{
  "n_layer": 8,
  "n_kv_head": 6,
  "d_mlp": 1536,
  "activation": "gelu",
  "bias": "none",
  "tie_embeddings": true,
  "init_std_qkv": 0.0217,
  "init_std_down": 0.0,
  "lr": 0.000909,
  "lr_mult_qkv": 0.4,
  "final_lr_fraction": 0.0,
  "doc_mask": true
}
MLP neurons of a small language model. Each row is named by its layer, matrix (down: output weights) and neuron, and shows model dimensions 128-255. Each number is 128 + 24 x the weight over its row's rms, rounded and kept within 0 to 255. Numbers have three digits each.
A block is one neuron, or neurons of one layer that tend to fire together. After each block is what it responds to, as a language model described it from the Wikipedia text at the highest values.

L3.down22:132137134140113116111147117111123128136160142118116084110156121126126103132106151131144148117081137114133108079157143091139132111121143142091109126109136109143097118140137116151122141115136130120126134150118148124100169177129151123117155128171153116136125105125142117140108101125141151117082121114106140111138109156153106157181107112106140129114121134116132135116085158088160141176109
L3.down69:138112165113124179126152139165091127160129144123165137113153124130154122172110093129065104122177099135103121120129104160073101152124117128125175113137159089157117077080097127103136150150118125100113111085128133132115161129106108120122166085128086159103102154129158161105137122126120128154083158159130095121120095119120117130123120143160104103153164146143126145155152130124150069125142
L3.down121:138158120141140145113149119119146154144129167103071119129124131138134123151137125130127109071146107132107150118066120115102105131136145170118142094161107172112137132104173094012137102120128138102120162106145111120122115156126125083130132121136098171168103128156093136113119163165104094110120127144174139064095099141115143176112157145140114131128132128116124138110127124134153096119121
L3.down217:143127128162109101135129133137122111133132150160165116097113180105100113141119139114154098166046177153108092113160145117113148111110135155130135132105102124102148149088143120146105133138145171093121120167123156132093126137125109103134105130143115122158136178129141152125089154153113074130123126138156070088126092120101125120155108109125157114159128147155150151102107091160124164137131
L3.down226:104089140087176169115144151130121138126105106139098099111118167117093107132115124137135178114132163152137116152119134130111149159132110110127142125132135115143153181121128155107124120096102086100163115164165091131129110144140139115145115108141144136132093120138126133149155145123148109187119154162140132124135111156137122152134111114129123138158122117106101122121173138142144140149105
L3.down445:113121147121119095121101119122103158130136124115098144124143112153129144125120105162153097135109126118148133196096137151155132113151099130122128129170139168117121158108130098053130096126146116130147120101152163122135121148153086158134109114161129142127120150143074155122165132085132109100161129134152171135125104157116121149129121138139129137175145180109144122132113122162099119158121
L3.down712:089083142114092157176136122179087139146086147108118120179120132126140147143150133133136137116112105097155155167144126149142105137158109140108123118129150129144149132121097149125119130098085091109180102111110120121153159120086117139139119145119176122145122175132093145117091151141107132120143139128128074102131086163147161123123153128099142088102082142142117120168129131098134122103114
L3.down765:129146099111115137142093097129102103110144158144144084150104141117135130093152109080159130121108159140118090100162138112184123134152119114102129135118127135125110121169111168120114103136151101122123141115128136149130130136119162090104128118171090106169096109133089175157122105133185108124102136150148144156155131147118086170122105132159124109148109116092119139110107086092144125133151
L3.down843:138133170077148118120142145137109157136113124126135154127115107095133129124155117146160154095084083127121118164111132121132132105107125104138145119142157131148129154122163117080109091148177106130164105172167133139118152156119098104132121129121105157163103182077136146184149114118148152130110124109137147131145122097113119143115171157129112113165142151119159141156113122098124114131093
L3.down1023:131124166110130129114085135099133140124152086127129124143100157156122126129140135085085141106095110178173101126150137128098139163091138088151146136093125120130127153144188152095114112142134082157126142143117145161124101143110109161154095145137155137118153098129142110133118134148145140074118137134122100087117079115132139121113112070111141116149134150117164174132141135110112130153076
L3.down1031:113118154099129142146094118071150136121149098135137146137126165148136135126116097117137118129095145127132131135156121107120118140145149136140118088147129130155163119128087132091121037166126098166156141104158126105142110139125123117148093134136163130106131132113159089140116138149122113129148107113151134149129156127120169102158127096133146093100092168118114124166059123143165161142137
L3.down1071:138148102151166168144134141103108085096161154078122129104133146142143108083132194160162124136134126128139162160111137124129129090114123115148160146142140137127133133123123099114128155155126170124139124140165120126145162120137166149118101158148117113045136143126188117124138107140132141162099113145134112177109111122152094090126137157095115162144147160086111098101153136124142084152137
L3.down1153:123139092101126138144153169152184143101138135146134130109158147142147157143131082085130138103064086102106167109153107146154094119157124122064123116145140141156127120097104137122134096141149120106135123083110122124136131114104151115100097101132120101091096148121109109139140148133124136148102114137166135118132133173058116151110139139101132131124122117103181092113136132147139128113144
L3.down1410:145126098111152131113086157104081106125171124134110154133138124138141131121135154143111111152056155165118111141121114171144115130142135164182126102115121126110143114131128102182143129122098186108121101119155080089137103126129152133084131095132154113094141175127096152118195127131119129125114141150146140139105085105159106122110126132143139131116138136157141103150115155144111136059144
L3.down1508:141117157112098124135110110155149126134131142178096169137139141121138135106135089120138136060143110108082123117134101148132085089093109135085107142115154136129165117117097166122129115159118104139130141155144157118101139104140143146119131147137153147151078166107116151122147123135107108129127171080074125140133147140166123147139131115129108080113124103112132141117094151178056144151113
L3.down1517:134128142122115144141139100123148163111172093179202124199141083099146153112113126128156119119109105119140138103144149126150139137132090113110129173130128144152084109129135129163127132144123144130158125142123160110130128107130113120093142129134163130133144160072133144101126145105122144116145172129140151123130089093109088175101087112148142110151111099113154136133105135150113132147122
Description: Fires on "and" and other linking words (of, to, &, as) joining two parts of a name, heading or range, e.g. Oceanic and Atmospheric, Between 1824 and 1829.

L4.down140:077117169135130130148120088122125120119131118132137120121129104127158157090148101097107176161187145170146112147097133107127143094153107099129145139088117115104120106124137127093097126150135081153124147128139109118128114124138120148154117120121106117103109058098130072144145189091155125151120099125134131158093131123129103115165121120130121147130130093112106124132150094096152160079089
Description: Line break right after a paragraph's final sentence, usually following a period or closing quote, before a heading or new paragraph.

L3.down29:142116106144115140134142121169122148139161146125126121132117132126140134097135121104132121152120136161155089085139138096088124134115141101134128087108134138134152084122119102100131121129128125097137091134105147168102148141092152143095108105118115136129127099118107137078127161122160105157156135120108096141124159111086108123138187094144120148096147163095072158119151123153101122120134
L3.down63:114154136147078145084134154093113122132149172121144117106130142107139121118099156161115113110132122145144096126127147121112127121096140108102135132130099152119107123110122123154116129120136184127124136118142137089092133194114134104128175129132150153181192106126126117093155079131170135087112131130157120164093156143089151135162150136153138124121097116140149129102142137165135102103095
L3.down75:136151131136192125130149122097136145120119123122121155137101088148109153113109155108112099127153146069110125148117120107163123110104138138133127120160145141139109131170141109103133148161083136102126111105132121153095114161127157138086189087135137126120148137133158125123152162180149135137142131194129140151130098100122090109131090137122109090097187136118145095098086117155128079133130
L3.down87:172135132141104133134131118126181120147150164173157138156110118100095150144108144103115123182096162123137138124124114156149094088164159134066133117117126155158132122126135129169123143137134159133113130120134119148137122133123122116144182119091143108095131111131133094115135158135137144142124071137140199120126140130051141144142091133151131161139155130056130129098130117166162143103145
L3.down230:143101136135123140070137103172152128160119162122155145131107125129134095115086157115111107103114130081137148161111116136152144106107147109141150111152119122106149137155167074103129138146139162124126100122131124146141154123117099108130159134100137163103149122098098124119164168059142138162166164109094127100125141145128148121156140198127136167122140109130144087152135134132104076130135
L3.down259:133142132154136169143087136127120119118154156123095144076135158165105085137109100112157079143128130149127116106133130134146142120156136132144112123102140108142149072093080118149126116096174084126077108159090120133135096125149157132118148142156126115076100135142098135169104168151122137187123134162140095144175114101124154135111153140074139115080140133135150132115144112113099139117165
L3.down382:124150098155125132165104130095148111169128169144128131070165116118132102110200103118140132127158133128116137155127147122093132105108094120133090136142116159109115154132136092158116160111142133174095143129131140103119131112143104116167112166148111135131122121093135099101142100076146115143151124111134201124101114147123138126150118159110147107110141122143111122134150102181136124144120
L3.down433:140118119131140130114136117066146104134108124111105183147128161138123133114109107117119132121142143168158103129132135083097133138111106146168164123084112143109132131111119085062107133132144124137168129108124102126080065130138107133146143129120114140087147136110168120104110167101126135160133109150143131099095156129117102120151129128154135102123114188138129176124168094147147125113114
L3.down454:091105113121145106136150136162195156142103108097169127116119120096110095134137131131149123081146121109135102107086105162123135156173161121152158093145154138133152068183158119155131124146163146165109156127108142152175142170148107109103141116134147146125135137117153137147081122148123118153113137113131159081131125150098168116089164125148150133087132118150123097134130093115097102182131
L3.down559:172171148118111112096123148138166182135135124165107129129119149147125127139123143118129120125133116140139109139108132109127134153132121160169147099132129134160121132160096105142136103083164136108091117113126149112135134139126142112121135155125131097157161094102100110107100126149119095126149135119136147122114130186136139159106122138167105116107132153121085139078165071103115151152139
L3.down674:141178122143162109139142110128185157127131158123129114173108109118130086146149113106158175125139110134153133133110150135156110140131118150126112139118119116109073120127186114123135107073168101114143160109149150121117150162105106130136107158129096145148175080136082127117096127105116089126106123176126088095116145141118130158142115161147121119104098113080147117148181121130132154131122
L3.down845:134125144123133110096168129134171115109149122119083125168131098150140111095108106101112133160116151137081142135162117108148149099116126116132155096124128161082157138130126120125138121154116181130097107087121115137109108138099142119120127121136184091177136085128140121097168151087139150118121133106173108071098129123142125152141106146130168119123145131099123125115137115138192111138146
L3.down858:101161144117152149129126158116141114130120120124093141156121137140125150155104150124112110112143144164167122141125116121162178098086120167126120126117131101127118172136141138129150129112159132113117126140155104118115154125126099108085100109136102110128084154131113131103152138152121126110117148111132158090113103136139162159136154116126133082106105134114118120111136101102187121130110
L3.down1281:159115112121114132123171144114126147136154120102127158098108123102140129102064107116149136123167146181117129116101121117077160160131120122167139159133148135138142126095127168151125140134123077111127137129153090140085117116114105157132155117094130175094145147104114114187117143082113112161123146167153060121105091150118127124120157145186112119118150179100146130151163132120138140089146
L3.down1433:140140124114101136131133131101144110147125124151104104135126144198128108139117126146106139120151173152092139117117141141126130133125133094140136147169131110098118094098148124168123119135096131128124114183133071140135161098135130135155147104083206078115154107109146128162128142087138135155133122126136122196128114125129155099118102139092111100136157133108097163130134092112120106155138
L3.down1465:085104167134133121130121124157199152165156121157112130149098129122159090123102178131133087120126142105107127173138119122125131110100129085144108118150155159160172111124126137122130125162103150142166131120113099168126147128138121119099129123141154130117098116123164105118148149149135132181154159101099136112133135155148146119162157180149154110108128111095121145107161164108076133141088
Description: Line breaks and markup tokens right after or inside Wikipedia section headings, e.g. the newline following ==History== or ===Breeding===, or an opening ==.

L5.down209:095117161181111142173100108129169072139144087140137104146106161159125121110121144145130139134088141151137102116165144151172114118131096151122168118143120114138128142093149129125122091134121088134099105131142099159126138112112135119106123109087141128109124138171150111146127143149092152123148158122159126152139089100111169110157142123118136091111131119137098115146112180124134144149129
L5.down451:131147110155163117123137110192113130142146147154161186158128119104112164116136137177099094118161119128152108137111122181112123137108124180172151146146134125134151079110142149148147158109157137133126199120089099106120106119148097151116139117136130125114123120103109132103106139152099153149124146114124136154128178126130088172133178121123108165091136137102121168098113115144126124142117
L5.down520:120150142069113105122171070127085103090140094157154136134118134093126067121093112127117139135173153108150079133147104134105136128158109156144148100083125156167106126131132130133072133138153132137126154113117102152125126144120114102139129129091110138151147125142116124111134154128112151172129161119171116170135153160101097086170167143156094144108113124133143120116172146145157152096123
L5.down568:134145148157142108156146120140113120144119101165074074105115126133155101141159106095111126150147101122133128171133139128136114114150161130130155106115119201162123120115124161203123132099134137135105087157152104125087110154111150122120111136130119124088112155142124161067142131105145175185137160158118088099121090131127140134126145130119168146131111101131150144116133155113098154131102
Description: Fires on the line break right after a top-level Wikipedia section heading like ==History==, == Plot == or ==Geography==; occasionally on mid-word pieces.

L5.down142:117096110124119159153130071133098083172142130086127114152141119096113108099121106100124144148114159152145105115111120143097117091139114142141098166115145073112173149130098109050101129121113103159124128143159122112141140105124100124134142139152125142154122083153145179087141159100096070129120177119091138109135149091122126186103143093122138113134138105106090186143133113123126133132141
L5.down607:118157123177089124140090153114105123133144129126138157118126111121127089128157112098126108125100132094185136099175110109106131118113094121129119113160119123111108150120099136059148150175125104120175140122147132106110109132127137120156128086128150113128168127111135103108154141119095102116152144165142113129151127141131096150140131191159139117080126084144133160120123143148152137142155
L5.down923:136121122113145118081139146127085142129100148152112109142133125130123081132123152124180147141145126127149115105138145136134116126133091151122186088121093153153115152098130126158127112090158142135129126140099051144175125144150091105135121150125101112102134135160128158146208119162105141099079150128079088130072114119158135124092138132178180125147171105181155155133127132132108149145165
L5.down1245:072105160123142130126148102112134125184121149123147162153119119132123134114114117145125119091141118127109174135170154121099088118104103116103129177121103104149132114111132154106135108136128087133189096132104114145150106135100132134116119114119146122074105120098111126102121093104137113176145148117132155114141132163133137161144105116132127127128092169115093132109131097147124112135121
Description: The word of right after a noun or quantifier linking it to its complement (one of, list of, winner of), and sometimes and/or joining paired nouns.

L4.down1488:155139124127121140123151136122138170137099101126097115158145143114157144145140097155128153125102118145102138104152144102104092137110146115117078118110103139143109118155146119127116132147155112111141111130139102160109103157163134146151114160137094120111154113110141154122131147128149115157114101135123151085128122105116094118133109145099115136153154080114107156148112143118124141125160
Description: Mostly " and" joining two nouns or clauses (singer and guitarist, State and Local, Government and infrastructure), plus mid-word fragments like c, ar, manag.